Part of a small language model's weights: rotary positions.
MLP neurons of a small language model. Each row is named by its layer, matrix (gate and up: input weights) and neuron, and shows model dimensions 64-127. Each number is 128 + 24 x the weight over its row's rms, rounded and kept within 0 to 255. A neuron's up and down rows have the sign that makes its largest values positive.
A block is one neuron, or neurons of one layer that tend to fire together. After each block is what it responds to, as a language model described it from the Wikipedia text at the highest values.

L4.gate281 [ 85 160 127 134 171 118 124 121 158  75 136 111 153 129 127 109 120  82  81 121 167  82 113  98 105 164 134 128 143 125 148 132 157 144 151 183 149  77 144 134 119 131 103 109 155 169 168 114  95 117 199 113 150 163 132 132 123 154 136 126  98 137  84 154]
L4.up281 [111 130  98 129 135 137 106 167 156 130 117 152 142 179 149 116 125 142  79 147 113 120 157 160 119 147 130 131 107  98 193 143 130 139 134 101 150  99 144 113 116 122 117 134 129 165 104 124  84 157 140 106 118 145 169 164 124 161 108 128 102  81 162 136]
L4.gate295 [108 170 132 121 151 108 120 131 120 141 140 126 113  93 118 136 139 127  79 117 155 131  83 104 132 126 163 158  96 139 117 127 111 124 140 155  98 162 121 108 136 132 162 137 144 154 157 115  97 142 125 135 149 109 109 155 150 159  89 140 123 133  84 128]
L4.up295 [132 109 143 123 172  83 117 107 144 116  94 113 149 136 158  93 110 142 124 123 120  97 115 177  56 133 119 115 174 100 103 115 135 143 129 108 128 188 144  93  95 158 103 115 119 138 168 107 135 132 131 120 118 118 115 121 129 137 114 110 103 129  95 161]
L4.gate361 [114 121 132 144 119 150 157 129 132 107 107 118 160  94 164 192 114  87 153 113 143 130  99 132 113 122  60 171 124  96 156  99 158 147 103 167 115  84 135  74 118 133 121 151 104 144 128  95 152  79 147 157 116 174 146 138  90 165 142 106 132 104 165 162]
L4.up361 [ 83 144  99 119  95 115 160 115 129 119 149 110 106 138 122 132 129 118 138 125  85 146 130 147 144  94 172 133 131 138 148 101 141 103 158 169  94  72 181  93 166 122 121 177 106 162 121  87 106 114 139 102 114 149 147 165 143 113 139 142 101  81 160 155]
L4.gate398 [108 141 137  78 126 157 162  90 148 140 165 122 140 147 122 128  85 116 115 137 129 122 132 109 104 122 155  97 129 121 149 132 154 131 117 127 153 141 187 112 150 151  67 168 182 155 108 156  97 127  93 115 158 123 121  83 108 142 124 147 111 118 135 129]
L4.up398 [112  80 113 151 152 122 179 148 149 158 136 129 150 141 130 144 122  50 141 113 120 117 189 111 113 140 138 115 121 140 129 139 118 152 100 213 131 119  94 110 143 158 118 161 141 138 142 132  76 145  99 150 158 107 118 106 163 130 117 129 135 134 144 162]
Separator after stat numbers. Cell dividers "|" right after a number in sports or election stat tables (Apps/Goals rows, e.g. 8 | 0), plus number-joining colons or hyphens like 1:35, 1-chloro; weakly, opening word pieces (acc-, int-, ass-).

L5.gate587 [133 112 156  78 127 126 111 113 131 161 114 152 132 103 128 173 138 150 106 117 127  94 119 128 151 101  90 131 125  97  95 141 148 140 136 129 111 121 122 170 106 116  59 124 120 152 182 151 142 152 130 140 145 152 111 130 137 163 152  95 156 134 116  95]
L5.up587 [114 149 155 120 116 134  75 170 144 146  87  99 168  76 122  79 101 150 128 112 131 129 163 119 114 139 150 107 169 148 102 120 143 142 150 105 113 179 110 143 110 158 115 104 138 128 146  94  77 157 124 143 138 147 121 106 105 135 144 134  88 158 139 159]
Wikipedia biography structure. Second "=" opening a section heading after a lead (==Early life, Career), plus "(" and "was" before "born", and hyphens in first-team.

L4.gate78 [109 200 147 118 102 137 102 124 143 120  86  96 119 102 134 131 154 180 116 117 127  77 129 147 164  98 123 122 124 131 105 128 128 153 117 131 123 147 145 119 142 152 143 143 122  84 118 134 108 163 122 134 123 142 130 123 123 166 154 172 135  74 151 110]
L4.up78 [122 120 115 125 112  88 102 137 117 147 164 121 169 117 131 117  96 157 145 114 104 122 150 123  97 134 152  94 141 105 143 139 124 128 103 104 119 165 144 143 124 125 133  99 163  78  89 104 131  76 109 150 125 109 162 147 153  89  92 107 136 110 117  78]
L4.gate285 [154 119 107 124 131  99 160 110  87  89 161 125 211 159 142 138 153  79  75 138 102 121 130 147 113  96 143 101 142  97 170 169 156 120 118 155 145 124 155 113 104 126 106 135 123 158 151 127 113 197 111 120 130 161 116 155 175 117 168 106 124 134 134 162]
L4.up285 [103  83 109 163 115 132 129 167 124 100 184 100 150 151 166 167 155 108 143 135  73 133 153 119 134  99 111 119 128  75 122 139 158 119 142 136 126 115 114 128 133 108 107 181 118 181 124 105  90 168 129 110 127 125 117 133 149 127 126 129 146 172 147 131]
L4.gate373 [143 135 147 108 146 136 148 123 102 143 133 174 123 112 164 123 132 111  88 135 104 172  72 112 118 164 101  92 163 103 160 133  91 126 144 133 151 104 111 127  87 171 100 105 124 141 102  94 107 123 122 119 120 135 169 106  87  97 117 113 138 162  99 138]
L4.up373 [161 118 118  86 107 133  80 121 128 159 140  97 138 132 102 160 117 106 132 169 129 151 107 130 101  80 131 111 129 152 125 109 120 139 118 157 126 103 112 133 105 157 139 140 125 114  88 140 115 115 145 141 169 125 144 104 119 137 146 152  75 163 165 109]
L4.gate496 [136 145 145 105 100 109 149 126 108 120 163 159 121 139 123 132  99 143 128 141 131  99 119 129 126 137  59 106 127 109 185 139 125  96 129 112 130  89 141 110 106 124  97 144 128 108 126  85 127 119 118 124 142  87 113  83 154  92 143  91 119 179 111 114]
L4.up496 [117  91 122 111  92 110 128 112 150 150 115 105 155 129 127 133 154 122  92 132 106 127  68 132  89 115 106 112 146  94 134 126 122 146 137 133 121  89 140 142  99 144 106 147 130 135 102 137 150 129 154 128 110 112 129 104 119 122 167 179  83  95 156 100]
Paragraph-break newlines. Line-break tokens ending a paragraph, heading or table row in Wikipedia articles, e.g. after "...Mihai Ghimpu.", "==Taxonomy==", or "| 208 |".

L2.gate9 [ 35  60  88 115 131  97 113 134 159 126 125 131 135 119 149 153 128 129 144 135 109 139 122 109 104 139 136 148 142 206 137  91 136 131 166 145 106  95 181 111 147 144 136 175 128 127 131 146 141 141 165 173  72 122 170  99 127 129 129 112  97 160 100 119]
L2.up9 [141 126 152 156 154 140 111 128 109 126 150 147 120 111 118 137 123 158 132 109 129 135 145 142  94 163 134 109 135 167 139 114 134 108 170 108  77 110 135 129 185 143 123 136 117 171 107 108 132 154 103 101 141 139 126  80 117 130  95 106 125 140 167 135]
L2.gate32 [149 100 135 125 156 109 114 119 154 100 166 124 123 110 138 151 140 135 133 153 165 155 133 130 154 145 161 105 158 197 160  91 108  94 147 159 122 114 105 158 139 134 109 131 135 140 129 126 155 165 128 104 131 129  83  73 140 139 114 149  93 126 103 159]
L2.up32 [168  76 140 173 116 133 123 132 178 132 131 130 120 114 130 144 112 142 139 142 156 134 139 140 187 111 166 117 152 181 137  88 109  70 170 139  89 118 156 166 147 121 149 118 121  89 122 127 143 128 116 146 109 129  78  74  80 161 148 131 113 158 140 135]
L2.gate60 [134 133 136 117 132 140  97 129 121 121 133  90 140 154 123 118 114 147 138 124 121  96 141 123 153 153 156  97 178 143 115 107 128  78 128 160 137 132 141 142 132 127 147 136 125 135 121 132 102 198 103 117 121 145 143  98 112 147 145 160  98 128 131 138]
L2.up60 [114 114 178 133 115  97 157 105 136  96 141 105 168 167 131 138 124 152 165 142 165 124 167 120 139 150 164 123 112 132 135 122 140  96 122 131 123 153 138 151 141 118 142 127 138 144 144  99 121 140 124 110 119 145 134 115  63 159 139 115 139 151 139 112]
L2.gate71 [192 153 127 117 138 118  93  97  93 125 165 154 134 119 113 127 100 142 110 120 112 124 127 113 138 128 120 112 117 154 150  98  89  98 166 153 115  90 135 179  89 152 164 102 150 159 143 123  71 133  98  90 176 108 123 118 144  99 181 102 104 109 124 162]
L2.up71 [103  80 114 130 109 143 130  85 149 148 102 159 103 159 170 178 121 121 165 122 143 120 174 176 119 139 140 157 127 156 139  92 140 112 136 143 126  93 108  91 124 110 143 137 133 114 116 128 132 125 133  67 114 116 114  65 141 161 152 180  83 158 118 122]
L2.gate76 [ 91 118 121 121  92 122 136 129  98  88 108 132 122  84 103  99 121 142 148 119 132 143 127  66 167 137 115 132 153 143 164 119 125  98 119 112  96 107 157 104  94 139  89 155 143 153 156 106  86 158 142 159 110 129  73  57 134  86 118 129 120 134 151 127]
L2.up76 [148 132  67 157  85 144 115 140 120 150  92 140 159 117 106 113 138 128 125 128  89 170 147 122 137 124 168 135 109 108 139 123 135  66 127 106  69 103 132 118 157  81 143 108 161 119  86 138 153 127 113 128 149 104 111 110  99  95 121 134 112 100 105 146]
L2.gate113 [158  98 137  97 146 130  90 148 125 153 154 148 133 138 114  90 130 159 156 156 140  87  72 134 106  94 109 133 122 123 160 153 131  95 134 127  99  79 128 156 129 153 123 137 134 145 139 181 174 167 142 128  71 137  92 127 115 133 127 108 124 124 161  96]
L2.up113 [135 147 108 102 138 130 126 124 103 159 154 103 130 145  76 121 149 153 127 145  99 139  87 147  92 113 129 104 133 142 157 153 132  98 159 131 109 117 153 141 111 120 152 123 181 124 119 131 143 117 147 134  68 113 119 104 141 143 114 134 153 159 157 106]
L2.gate188 [146 112  95 131 155 106 140 136 146 110 141 119 165 145 149 123 108 124  97 179  94  98 188 131 152 102 136 132 131 125 101 147 124 101 152  95 104 134 127 118 150  87 117 140 146 108 180 155 103 104 141 149 194 119 110 110 142 141 134 122  83 125 110 121]
L2.up188 [161 143 112  78 137  83 125 130  97 140 178 125 128 105  98 131 129 133 101 124 119 147 157 127 126 127 118 172 111 170 130 136 116  96 125 130 122  66 112 116 157 168  83 114 116 172 111 118 121 111 113 103 139 109 140 133 166 123  95 149 104 152 104 126]
L2.gate196 [132 103 164 169 140 116 126 136 120 128 107  81 124 138  83 152 127 118 157 139 114 153 134 119 148 143 113 105 138 138 142 121 140  88 193 122 118  58 109 130 131 121 146 119 109 138 124 120 161 160  74 179 126 102 125 136 161 125 132 115  97 175 113 147]
L2.up196 [131  93 130 175 141 151 102 152 124 130 130 106 102 126 121 188 141 144 146 155 121 156 146 121 117 112 129 111 114 116 138  98 127 103 161 119 112  80 104 166 139 116 134 148 131 138 157 179 144 171 113 189 114 108 163 163 149 130  97  82  66 204 123 136]
L2.gate229 [105 113 105  98 102 111 137 121 184 111 137 132  92 112 121  98 127 164 111 134 132 137 147 145 135 110 129  92 129 148 127 104 111 128 132 130 104 137 145 115 118 124 163 193 165 128 119 104 146 131 103 132 118 157 100 151 128 104 150 145 127 144  95 161]
L2.up229 [135  86 137 133 132 131 125 137 133 107 180 147 125 133  95 116 119 169  45 154 126 115 128 154 152 125 126  97  87 129 151 111 127 136 132 147 129 112 138 120  98 144 139 168 139 132 109  80 107  99 123 123 113 150 109 122 119 139 107 173 168 142 158 194]
L2.gate400 [125 167 136 138 125  89 128 130 142 133  81  82 131 127  99 105 161 176 110 105 152 113 133  97 168 161 124 105 170 139 113 138  71 129 134 124 137  97 109 174 158 139  99 177 162 131 171 120 104  96 155 127 127 101 142  76 147 152  99  95 140 149 115 145]
L2.up400 [121 134 105 102 139  92 137 161 133 167 129 130 156 134 134 107 105 126 113 140 157  70 105 106 111 163 120 139 171 123 137  91  85 114 107 153 152 104 140 114 123 120 164 144 112 125 122 146 125 157 138 132 124 160 116  75 189 149  92 119 118 142 113 134]
L2.gate458 [108 121 112 136  94 109 140 111 169 157 150 118 161 158 133  97 100 159 101 125 122 125 128 133 154  98 145 149 151 156  92 163 118 166 111 150 142 153 111 129 130 122 124 105 140 143 160 132 123 163 128 114  87  74 126  97 121  95 130 144 144 134 132 122]
L2.up458 [144  81 141 132  95  74 158 125 137 126 122 149 170 130 134 134 100 141 107 107 114  88 127 101  95  95 162 101 142 104  99 138 121 146 132 131  80 123 136  79 137  86 128 113 102 182 135  77 147 127 109 132 127 147  83 119 116 140 123 121 106 150 128 127]
L2.gate468 [139 116 139 153 158 147 124 133 133 123 124 152 110 144 142 121  95 144 101 180 111 118 126 120 121 122 140 155 110 173 158  97 135  81 150 152 109  83 136 120 149 104 143 137 161 158 120 138 120 186  96 128 102 147 120  81  59 131 142 112 131  97 123 163]
L2.up468 [136 107  88 146 144 126 118 140 132 115 134 116 134 106 137 101 110 135 127 130 151 147 136 138 135 146 119 113 157 161 140 109 128 115 136 149 124  96 161 113 129 166 157 111 166 114 133 123 105 143 121 122  83  93 112  86 153 141 123 167 115 116 136 146]
L2.gate548 [165 102 158 137 160 112 121 136 167 106 147 125 135  96 123 170 132 143  98 149 160 143 138 155 159 137 162 122 169 190 165  93 125 117 155 162 133  76 120 156 127 115 124 136 140 121 148 138 140 129 112 119 124 159  73  90 135 140 129 126 116 120 122 142]
L2.up548 [145 104  96 161 103 143 114 126 146 140 134 145 130 117 146 151  73 147 109 114 124 158 141 135 148 129 155 105 140 179 157 109 112  52 167 166 106 121 124 146 170 117 157 115 143 141 123 115 163 158 102 119  83  81 124  86 109 129 124 127 107 221 154 141]
L2.gate550 [127 122 137 124 108 121 118 154 111 150 129 105 128 158 125  92 154 148 111 146 123 107 107 128 125 121 150 126 154 178 134 101 117 131 160 162 105 114 159 111 148 153 107 144 163 116 123  74 153 115 145 168 112 145 121 127 127  83 143 118 167 101 117 131]
L2.up550 [166 124 139 115 133 116 139 183 166 173 116 129 107 107 133  71 139 126 145 104 128 148 109 173 106 147 109  99  92 127 124  94 110 116 129 129 129 158 136 157 140 130 153 135 120 149 120 119 206 118 156 124 139 129 103 101 103 128 124 145  84 130 128 150]
L2.gate592 [119 128 129 115 109 116 104  67 136  94 130 152 104 139 120 136 115 145 159 132 117 116 103 138 135 139 145 177 172 122 138 127  76 131 127 144 126 111 137  92 117 113 100 147 192 142 142 132 129 141 124 149 138 105 148 165 120 156 137 163 132 138 135 132]
L2.up592 [114 143 126 163 123 133 109 141 120 118 152 158 143 134 104  94 136 129 154 110 116 123 102 140 123  95 151 116 117 112 145 165 146  77 146  94 159 106 103 122 147 133 128 133 136 126 141 105 160 152  91 153 106 107 131 130  73 166 157 132 179 150 170 103]
L2.gate602 [147 100 151 119 146 121 149 131 146 156 135 133 145 118 116 148 144 149 158 143 179 137 122 156 181 129 158 114 150 164 171  88 126 107 142 144 117 118 109 147 125 137 128 152 148 101 123 137 141 154 146 117  99 176  92 104  98 147 124 149  97 167 116 179]
L2.up602 [114  98 120 153 106 117  99  98 122 118 129 103 130 129 168 145  77 119 108  83 131 122 141 140 147 126 154 122 121 188 120 110 110 110 135 169 131 106 145 107 129 138 139 118 123 125 133 105 159 119 119 109 126 102  97  92  97 148 121 130 146 205  98 155]
Section heading opener. The first "=" of a wiki-style section heading (== Career ==, ==See also==) at the start of a line after a blank line.